From a checkpoint of a small transformer trained on Wikipedia.
Architecture: LayerNorm before each block, learned positions, biases, tied embeddings, capped logits.
Training: a variant of Muon for these matrices, 470M tokens, 7177 steps.
MLP neurons of a small language model. Each row is named by its layer, matrix (up: input weights; down: output weights) and neuron, and shows model dimensions 128-255. Each number is 50 + 15 x the weight over its row's rms, rounded and kept within 0 to 99.
A block is one neuron, or neurons of one layer that tend to fire together. After each block is what it responds to, as a language model described it from the Wikipedia text at the highest values.

L9.up1481:40 47 47 36 48 48 65 58 23 53 54 53 50 29 46 45 39 55 42 41 74 55 51 75 45 14 37 78 46 51 41 74 66 41 65 48 58 33 56 55 18 61 53 43 71 20 39 38 31 32 15 57 46 52 48 61 46 46 49 28 65 36 79 31 60 66 64 52 83 58 81 44 31 21 40 89 32 38 78 57 53 53 39 48 62 40 48 55 56 67 69 52 43 67 33 54 52 47 51 56 55 45 61 35 88 45 33 60 53 48 46 46 52 48 64 49 53 64 38 71 58 51 59 50 39 75 42 57
L9.down1481:55 42 36 33 74 48 55 33 60 29 63 38 45 39 28 36 43 51 44 29 65 41 42 53 55 59 44 58 24 27 78 34 22 62 61 79 44 65 60 62 41 66 50 67 78 47 58 57 32 37 31 24 68 36 30 60 48 37 46 46 54 33 61 35 49 54 78 58 77 55 36 50 65 38 55 44 68 42 49 52 56 58 26 50 28 47 62 32 75 49 36 52 20 41 75 48 36 54 40 53 51 17 64 29 36 32 47 65 45 89 75 71 52 46 51 65 44 57 60 78 46 67 42 59 67 69 50 59
Description: The final token of a past participle or phrasal verb that ends a verb phrase before its following preposition, e.g. was released, was found-ed, laid out, broke out.

L2.up545:53 42 58 82 79 61 48 21 60 55 50 72 66 76 52 53 66 39 35 81 55 40 32 29 26 49 44 32 41 59 35 42 39 53 62 27 09 67 70 24 36 43 33 42 53 66 71 52 56 55 58 56 30 58 54 50 64 59 67 45 60 41 69 74 39 41 34 38 37 75 52 71 59 62 48 50 36 70 49 60 58 50 43 40 46 28 60 76 34 84 27 52 86 44 42 24 62 40 65 43 43 48 51 26 56 44 51 29 60 47 36 63 57 28 55 40 63 50 38 64 85 47 39 34 48 64 35 25
L2.down545:26 68 25 80 75 44 66 64 36 48 60 08 29 65 44 47 36 23 57 50 74 63 52 39 69 22 57 62 45 59 38 42 47 61 53 51 24 41 37 45 40 49 65 41 53 50 41 31 70 42 63 37 54 56 77 68 47 52 54 63 54 33 42 56 87 46 76 38 37 47 50 66 64 73 29 74 68 47 36 41 58 56 56 63 39 32 45 52 58 38 45 64 59 22 59 35 72 57 60 47 64 67 62 65 54 43 56 46 50 42 43 60 59 62 63 72 43 72 61 25 55 45 51 35 59 64 41 42
L2.up875:37 25 40 41 31 40 40 54 41 53 60 50 72 64 52 51 61 42 22 43 35 50 39 28 62 37 61 34 68 36 55 44 61 42 73 53 44 85 72 34 42 37 55 35 63 61 44 56 64 29 31 60 76 31 57 54 47 59 39 45 41 60 55 53 73 48 29 52 39 43 61 53 14 49 20 69 30 48 48 36 33 44 53 30 35 13 19 79 47 38 68 32 50 29 38 74 23 39 57 73 51 57 56 52 71 59 57 53 66 77 48 47 61 61 40 62 67 73 58 33 39 70 45 66 48 54 51 51
L2.down875:43 45 28 33 39 79 51 43 49 60 48 45 36 32 37 38 51 73 33 43 52 31 43 19 58 21 64 60 63 67 43 44 48 47 68 39 65 37 19 33 55 67 71 61 49 74 37 86 58 73 62 80 63 64 57 74 45 45 86 47 28 58 58 37 49 36 39 59 54 62 38 29 43 51 12 38 74 47 48 36 43 80 65 70 45 43 44 60 50 54 63 42 52 46 71 51 45 23 48 61 46 58 46 49 61 44 54 49 42 68 39 64 47 79 25 31 58 68 58 57 09 25 77 69 58 66 50 56
L2.up880:53 67 60 52 54 81 69 52 47 76 53 59 44 29 49 38 59 59 57 65 55 60 37 66 77 48 93 45 62 50 42 26 35 19 49 52 45 34 32 26 40 46 64 67 63 54 49 32 26 27 83 62 57 44 34 62 45 57 84 49 38 65 44 43 55 66 52 53 20 47 57 40 50 45 46 72 30 47 53 59 45 48 20 62 53 45 35 71 47 31 58 65 44 53 40 51 43 37 53 43 29 57 48 46 47 65 32 44 62 35 27 53 76 69 59 49 63 76 46 76 58 67 50 45 46 43 79 67
L2.down880:41 54 24 42 10 63 63 66 64 55 58 54 36 52 32 46 72 42 23 59 55 37 43 47 57 41 48 37 63 75 47 34 64 27 52 73 47 29 57 55 67 48 50 78 57 36 33 42 44 62 48 88 44 63 40 73 41 40 68 65 79 44 26 48 28 55 43 34 61 29 39 69 40 66 47 65 75 66 62 12 43 41 46 29 49 41 61 46 44 38 78 41 77 47 59 65 49 72 39 47 47 84 46 62 45 32 58 64 39 38 23 50 41 59 43 56 57 43 43 52 64 56 63 53 26 35 54 51
L2.up987:44 78 38 60 60 37 74 33 29 51 28 53 41 56 69 73 13 38 42 36 52 66 29 32 60 47 35 50 77 27 45 44 49 94 55 71 46 34 59 37 63 62 56 33 43 57 67 76 27 46 24 69 52 49 63 74 56 51 54 33 58 36 66 65 58 50 57 31 46 37 61 54 58 62 51 41 71 17 68 57 53 24 48 45 18 41 47 61 53 17 39 59 52 41 51 71 37 48 39 40 54 49 49 45 74 31 60 56 75 49 62 51 49 60 53 24 75 39 19 42 49 54 39 50 55 68 50 80
L2.down987:45 49 50 59 30 50 71 37 51 54 61 47 58 51 75 47 16 31 49 35 58 63 39 40 34 43 49 29 67 90 51 64 72 16 49 50 35 39 65 60 70 65 53 37 89 59 22 64 61 81 58 69 38 59 32 54 33 40 37 40 30 48 44 89 15 32 80 33 58 55 43 42 42 48 48 79 62 60 45 22 52 35 58 66 64 47 53 19 30 26 46 60 53 29 47 26 70 56 65 62 54 63 37 28 39 27 36 54 64 65 64 52 41 51 28 53 59 46 58 55 35 64 50 41 56 51 45 51
Description: Second or final fragments of words split after a short prefix, such as Rele-ased, B-old, Sh-ot and res-ign, plus the standalone token "set" ("Mandelbrot set", "set up").

L2.up308:53 34 72 85 55 53 27 53 56 75 55 52 59 24 43 64 47 66 57 46 33 60 63 84 42 56 42 30 50 61 47 55 46 17 60 46 30 24 46 24 33 56 51 46 48 43 46 52 71 56 28 41 59 55 47 30 54 42 55 56 58 45 34 43 45 17 50 59 37 64 45 73 49 14 45 51 66 62 64 40 50 47 59 45 47 74 48 57 37 53 68 44 71 70 53 51 28 56 52 56 66 34 33 57 37 70 23 54 41 58 47 39 55 85 52 56 64 70 83 98 31 24 40 55 78 38 37 45
L2.down308:62 62 43 63 54 52 54 41 57 52 28 67 65 39 31 42 47 51 49 44 66 66 42 50 46 89 23 25 54 49 51 53 40 60 36 31 55 78 63 41 29 61 52 71 52 89 29 56 48 62 58 53 15 69 40 52 55 52 41 58 45 25 35 79 68 58 57 41 49 19 61 67 79 54 50 32 58 36 53 47 65 39 75 43 26 74 55 64 61 63 55 44 66 65 52 50 44 43 42 55 58 71 47 57 56 42 49 44 45 61 49 50 29 63 64 67 66 64 50 40 55 22 56 78 56 64 32 66
L2.up1121:56 85 82 29 64 10 56 49 01 53 48 63 51 70 44 69 57 33 45 75 49 65 63 33 34 74 53 54 61 56 35 57 83 54 16 86 51 61 33 49 54 20 35 43 36 64 43 45 48 58 50 25 51 64 67 36 41 72 49 55 73 54 58 32 76 77 51 58 45 48 44 66 35 37 45 43 48 49 69 38 74 53 38 52 71 44 55 38 39 60 54 50 36 44 56 49 29 39 72 72 56 38 59 57 39 36 56 76 40 47 54 39 70 40 46 58 62 59 39 33 41 58 28 26 63 29 49 57
L2.down1121:39 54 23 69 47 57 51 48 40 64 57 40 57 44 36 53 32 75 18 60 64 40 26 50 50 37 48 47 50 34 33 53 50 62 73 43 57 15 42 80 19 42 67 72 41 47 55 59 78 49 31 59 31 52 37 49 55 86 59 40 49 58 63 87 67 59 50 45 33 20 49 51 66 57 61 64 55 62 40 44 33 53 48 47 56 69 59 50 57 41 58 37 49 45 50 35 59 43 50 47 62 74 44 40 52 43 56 45 58 56 40 52 40 62 57 67 58 38 74 28 41 40 99 40 32 76 60 64
L2.up1305:31 29 61 71 11 43 51 56 34 61 41 55 48 32 71 24 57 26 29 39 60 50 72 65 65 29 44 61 51 65 30 26 54 35 41 22 69 61 35 49 55 41 48 59 35 34 50 74 38 37 52 34 57 61 42 28 57 38 87 78 62 71 51 35 58 69 68 45 72 39 62 48 56 67 52 56 41 30 43 42 54 55 42 50 71 53 32 19 56 67 46 73 32 43 26 43 36 86 35 57 45 56 67 36 44 43 50 72 39 81 46 42 64 59 38 49 39 42 63 64 56 52 45 64 71 63 37 33
L2.down1305:49 85 49 63 60 39 53 33 61 61 56 71 53 25 51 64 58 48 73 40 26 62 54 17 36 55 46 45 70 28 51 50 75 63 48 54 35 54 72 48 41 78 45 25 46 56 65 55 47 36 41 46 38 61 46 37 34 30 67 51 47 56 49 27 81 59 44 66 52 53 72 62 64 43 47 39 69 52 66 72 74 41 60 48 43 58 31 64 49 56 44 41 68 38 58 49 65 41 55 38 42 51 74 45 87 57 28 46 34 61 36 55 67 47 43 44 60 45 26 71 52 38 45 49 20 76 54 74
L2.up1733:32 44 70 64 31 31 41 31 61 52 75 34 55 32 40 45 52 60 41 54 51 36 42 53 38 67 36 41 21 80 59 33 54 39 36 38 17 58 36 54 37 40 31 41 53 49 56 58 53 35 52 59 58 64 60 44 59 70 39 42 35 58 56 24 55 27 58 68 61 28 58 39 54 45 53 71 39 58 55 68 64 58 70 50 96 57 68 45 31 55 31 25 30 41 31 34 87 60 61 66 60 33 43 48 32 54 31 41 55 41 35 37 39 52 64 42 53 72 44 35 32 61 33 53 30 26 46 50
L2.down1733:57 47 47 47 38 67 48 40 34 57 37 59 57 58 32 45 44 78 48 77 49 48 40 48 61 61 50 50 86 40 38 84 40 43 58 47 53 35 39 79 47 43 46 68 34 28 65 52 61 71 61 70 39 26 33 64 76 61 65 30 40 63 43 49 63 64 38 25 39 42 41 64 77 76 95 56 66 62 44 20 22 46 80 70 48 50 73 43 55 54 64 65 73 77 52 45 47 27 44 56 76 42 42 71 56 55 47 39 80 25 32 51 37 80 38 51 54 21 44 80 15 48 36 60 65 61 52 38
Description: Possessive determiners his, her, their, its before a noun in biographies, plus word-initial pieces like Em/em/im (Emreli, Emmanuel, Empire).

L6.up402:44 50 57 46 72 55 38 51 38 54 89 71 60 39 59 54 52 34 38 63 69 67 27 41 65 41 42 68 36 47 75 49 60 63 55 53 56 42 51 26 66 74 67 46 38 47 51 45 45 54 74 72 63 55 67 52 68 53 54 49 65 50 30 46 64 52 39 53 35 53 58 24 43 42 45 75 83 37 66 75 69 68 43 39 45 41 35 28 46 52 68 37 17 78 54 63 11 55 49 46 55 07 58 59 71 49 38 04 73 66 14 64 64 51 45 31 18 52 57 38 47 80 57 92 71 32 48 52
L6.down402:74 44 54 36 31 34 79 51 63 42 30 33 70 40 66 50 50 59 70 50 51 49 72 25 56 58 42 34 70 49 46 58 79 18 32 57 22 81 57 66 51 42 35 62 48 67 48 51 58 54 55 52 36 43 70 32 43 57 60 38 64 12 55 66 73 75 51 29 44 37 65 53 59 51 66 52 59 47 48 54 40 27 65 61 39 37 43 75 38 45 65 18 69 59 60 20 59 52 60 73 72 57 55 73 35 46 14 43 53 59 44 75 44 80 54 51 75 57 28 55 00 47 56 38 61 75 40 26
L6.up934:54 31 84 56 47 55 29 42 52 86 31 70 43 28 46 66 51 53 42 54 69 63 41 55 74 63 35 36 52 47 42 56 42 42 49 47 48 56 52 46 44 34 72 58 36 66 42 47 59 70 41 38 38 61 46 17 63 72 57 66 50 29 51 68 66 38 48 33 05 75 59 41 29 39 61 56 65 62 42 36 61 48 61 66 36 38 18 72 64 44 49 56 57 44 41 72 26 38 57 52 74 49 80 46 37 50 51 39 78 55 58 44 52 75 62 72 42 46 75 39 35 59 49 64 70 36 63 40
L6.down934:48 40 28 57 28 39 48 75 54 46 40 47 66 31 40 61 44 58 70 66 86 17 67 60 36 62 60 36 46 45 92 21 66 40 31 35 54 51 57 43 39 74 40 64 71 51 47 58 73 71 56 55 25 42 47 49 44 43 54 46 40 65 39 50 84 40 23 28 51 65 53 53 63 41 39 49 46 47 56 35 81 50 23 38 57 71 49 40 52 41 49 49 30 75 76 42 49 40 67 53 36 45 41 53 29 30 59 44 28 45 20 36 47 62 21 47 43 46 44 63 46 52 52 43 57 70 35 60
L6.up1172:62 56 39 50 46 39 39 31 31 62 48 38 36 56 48 77 48 52 53 70 57 39 46 51 48 65 54 47 48 51 51 54 63 44 24 23 70 57 42 50 64 19 32 74 49 37 73 47 50 50 63 63 22 72 38 72 54 70 46 47 54 30 21 43 44 40 66 55 45 42 27 55 49 19 70 60 43 46 61 52 47 52 61 53 44 55 31 69 65 67 55 62 59 67 72 43 33 67 76 66 52 49 50 49 33 59 70 46 45 84 39 54 43 91 52 21 61 55 31 49 41 33 23 43 65 40 07 68
L6.down1172:72 56 50 73 20 50 47 58 46 69 47 58 49 49 67 47 48 50 51 68 80 41 39 32 55 63 49 30 91 68 62 50 52 54 41 43 61 51 35 37 25 36 58 43 36 28 44 59 52 63 51 36 35 47 66 60 50 46 26 71 35 33 65 46 63 33 75 50 22 33 67 50 52 63 64 67 67 41 79 41 48 43 58 73 34 25 67 66 11 39 68 49 73 32 32 31 31 18 59 50 51 33 18 34 50 29 27 29 54 40 50 67 59 31 74 50 49 44 64 68 45 49 64 64 45 46 55 33
L6.up1246:67 15 54 33 48 55 32 68 33 69 37 45 35 31 44 19 54 43 48 38 51 71 28 69 36 68 90 72 67 37 68 50 58 69 57 64 52 62 45 61 54 62 68 34 25 66 72 40 40 74 33 51 39 66 50 43 34 64 45 56 46 53 44 61 22 69 64 44 52 54 58 33 57 58 60 50 40 58 50 77 57 53 38 56 43 56 35 30 37 50 74 59 46 48 55 72 56 44 28 41 83 54 46 30 41 44 25 29 55 56 57 71 49 50 16 32 34 55 77 29 44 45 46 72 46 70 46 55
L6.down1246:68 67 63 50 34 28 22 31 38 80 43 52 48 22 55 45 19 37 66 65 34 31 64 50 54 54 29 63 68 65 50 78 63 78 29 30 42 30 50 65 49 40 38 59 51 56 54 54 99 58 38 56 59 41 51 33 90 55 49 57 72 66 73 35 78 24 50 52 38 50 36 53 54 76 35 48 43 39 59 10 49 47 82 79 35 48 26 47 65 67 48 53 52 74 44 49 49 50 62 49 31 31 32 48 68 45 45 39 33 65 40 54 24 58 51 40 42 68 30 57 64 40 60 67 71 65 42 63
Description: Possessive markers before a noun, such as his, her, their, 's and whose, often split pieces like H+is or The+ir at sentence start.

L9.up643:61 23 62 58 58 70 45 54 79 59 31 59 62 76 48 44 46 44 70 72 43 59 77 56 54 41 66 08 35 55 41 43 69 61 58 28 71 48 36 68 57 19 40 80 42 84 74 46 62 55 37 34 22 92 52 35 35 42 60 31 51 51 59 45 70 66 36 21 77 50 54 53 58 58 62 49 48 47 29 64 41 74 40 66 60 30 47 45 66 41 56 45 40 80 54 54 49 55 47 52 38 47 50 42 53 39 59 35 55 41 70 53 30 56 41 69 64 17 23 59 64 55 65 78 33 34 43 20
L9.down643:54 48 59 64 56 48 49 46 80 34 70 54 46 57 30 22 42 70 52 55 49 55 61 52 42 59 44 37 46 38 56 48 37 58 56 33 56 68 47 29 55 48 38 38 53 64 53 53 53 24 56 31 56 27 48 69 39 59 34 57 59 54 61 60 65 58 51 48 59 35 47 56 34 35 59 57 70 10 57 42 47 66 38 41 83 69 53 28 46 57 58 70 65 71 57 24 48 46 47 67 55 57 17 20 14 40 37 50 51 29 26 41 52 42 64 61 36 90 60 25 71 27 52 49 66 62 55 62
Description: Word-initial or mid-word fragments whose word continues in the next token, such as sim(ilar), h(ur)dles, p(ur)poses, soc(iety), H(osp)ital.

L6.up224:44 55 65 59 48 48 58 41 39 44 81 28 67 44 19 52 75 33 39 37 39 51 88 37 54 34 46 67 49 55 55 29 28 29 64 35 52 49 52 29 77 39 40 69 83 60 51 69 55 25 21 41 59 71 44 48 40 59 84 39 15 63 44 36 53 49 69 49 62 43 53 45 67 50 70 62 43 63 42 54 51 34 35 44 53 59 14 45 59 60 53 50 62 47 40 48 62 28 63 60 43 35 44 30 55 55 28 55 40 87 75 52 51 52 20 61 77 34 54 44 28 53 17 79 52 08 36 57
L6.down224:69 27 71 50 66 63 57 35 44 57 67 55 35 41 56 42 50 38 38 55 32 58 34 45 54 53 49 54 59 45 45 46 77 68 44 49 45 65 53 43 45 51 75 48 56 67 52 53 63 34 47 67 72 53 53 64 43 64 59 30 54 46 38 38 39 51 67 77 57 51 50 41 39 76 50 68 51 45 61 49 60 58 55 22 39 52 58 68 38 68 62 73 49 36 27 36 57 44 52 61 54 34 58 40 36 62 25 48 35 58 22 60 69 71 56 93 31 55 77 49 51 58 36 47 56 65 42 30
L6.up508:37 53 62 61 44 44 71 42 55 79 55 42 74 38 54 40 35 34 53 30 69 56 56 69 79 53 59 24 37 42 50 56 43 61 34 43 44 37 51 36 77 35 47 62 38 62 54 52 47 45 36 65 25 51 51 45 50 56 67 60 55 37 24 55 38 48 39 71 50 41 69 26 59 62 41 55 55 23 45 75 44 67 27 65 62 46 44 72 53 60 73 67 51 51 08 23 64 60 44 65 69 32 51 36 61 16 52 68 42 58 67 36 50 64 58 34 62 61 70 37 60 62 72 30 53 69 50 21
L6.down508:60 40 55 77 42 55 64 51 53 22 61 70 46 76 79 56 49 25 50 83 56 52 67 54 31 74 32 83 42 49 71 73 74 82 46 35 43 63 53 47 16 58 50 28 48 47 30 54 19 60 35 54 51 35 41 51 18 31 56 40 41 62 45 47 37 79 46 29 37 52 39 69 30 52 52 48 35 44 32 59 43 58 46 34 33 40 51 62 50 36 51 45 83 94 59 55 59 63 45 33 34 66 69 56 40 40 43 31 37 56 65 25 43 14 40 57 38 28 39 50 67 71 41 52 60 56 50 89
L6.up1342:21 60 57 78 41 48 57 54 43 53 70 65 55 31 61 68 46 00 39 29 62 21 40 67 43 61 43 52 60 56 38 38 31 65 57 64 37 47 73 54 59 54 60 48 66 47 57 39 69 52 52 42 53 56 51 56 66 56 56 53 55 33 18 25 60 67 57 50 68 60 46 59 60 17 45 52 61 87 81 62 65 57 21 64 44 49 43 59 44 52 32 57 41 48 49 39 47 52 39 63 55 52 59 51 59 49 31 40 43 40 43 65 53 40 50 54 55 44 78 61 47 58 77 57 70 49 51 51
L6.down1342:77 59 46 63 55 36 37 13 31 49 27 34 37 68 40 48 27 48 57 40 27 65 54 70 59 63 40 46 54 43 52 47 46 47 56 45 47 77 39 58 71 57 50 56 61 42 65 51 33 37 29 37 33 58 38 39 43 47 50 28 39 53 61 53 67 42 55 53 25 55 54 40 44 44 47 58 67 19 50 62 29 55 55 75 32 73 28 54 69 61 50 48 50 53 38 42 84 45 68 32 52 59 47 35 49 62 60 50 46 34 35 78 69 30 37 63 54 44 78 39 57 78 63 65 48 43 48 54
L6.up1684:51 44 61 47 55 52 65 50 34 95 50 28 28 59 58 60 71 51 54 26 54 70 66 44 47 57 32 19 48 55 51 51 58 00 51 49 56 43 26 53 75 46 72 30 56 57 52 61 29 71 33 72 62 53 33 35 47 29 67 25 45 50 38 33 47 74 35 49 50 61 64 55 50 56 36 62 79 85 53 63 38 26 32 20 57 73 51 42 55 42 39 63 47 43 47 48 62 65 62 45 46 45 36 36 52 30 46 43 51 28 51 46 64 74 57 64 76 77 29 67 27 60 48 58 16 52 49 36
L6.down1684:36 46 51 68 83 58 48 44 57 39 42 44 46 63 69 77 16 55 38 48 56 71 39 66 60 00 34 43 44 52 48 43 76 59 59 51 40 43 87 47 52 35 66 74 52 37 38 62 86 61 49 58 20 66 64 27 50 27 74 26 67 42 58 61 52 19 64 43 21 36 40 64 62 49 43 79 46 50 38 71 24 43 58 93 73 40 34 23 70 65 68 71 72 49 39 58 65 51 39 32 62 49 68 27 18 30 66 45 50 43 52 20 51 71 39 78 20 56 32 54 47 44 37 40 39 46 43 53
Description: Word-final past-tense or participle suffixes like -ed, -ated, -lished that finish a verb split across tokens, usually passives after was/is/be, as in estab-lished, reveal-ed, install-ed.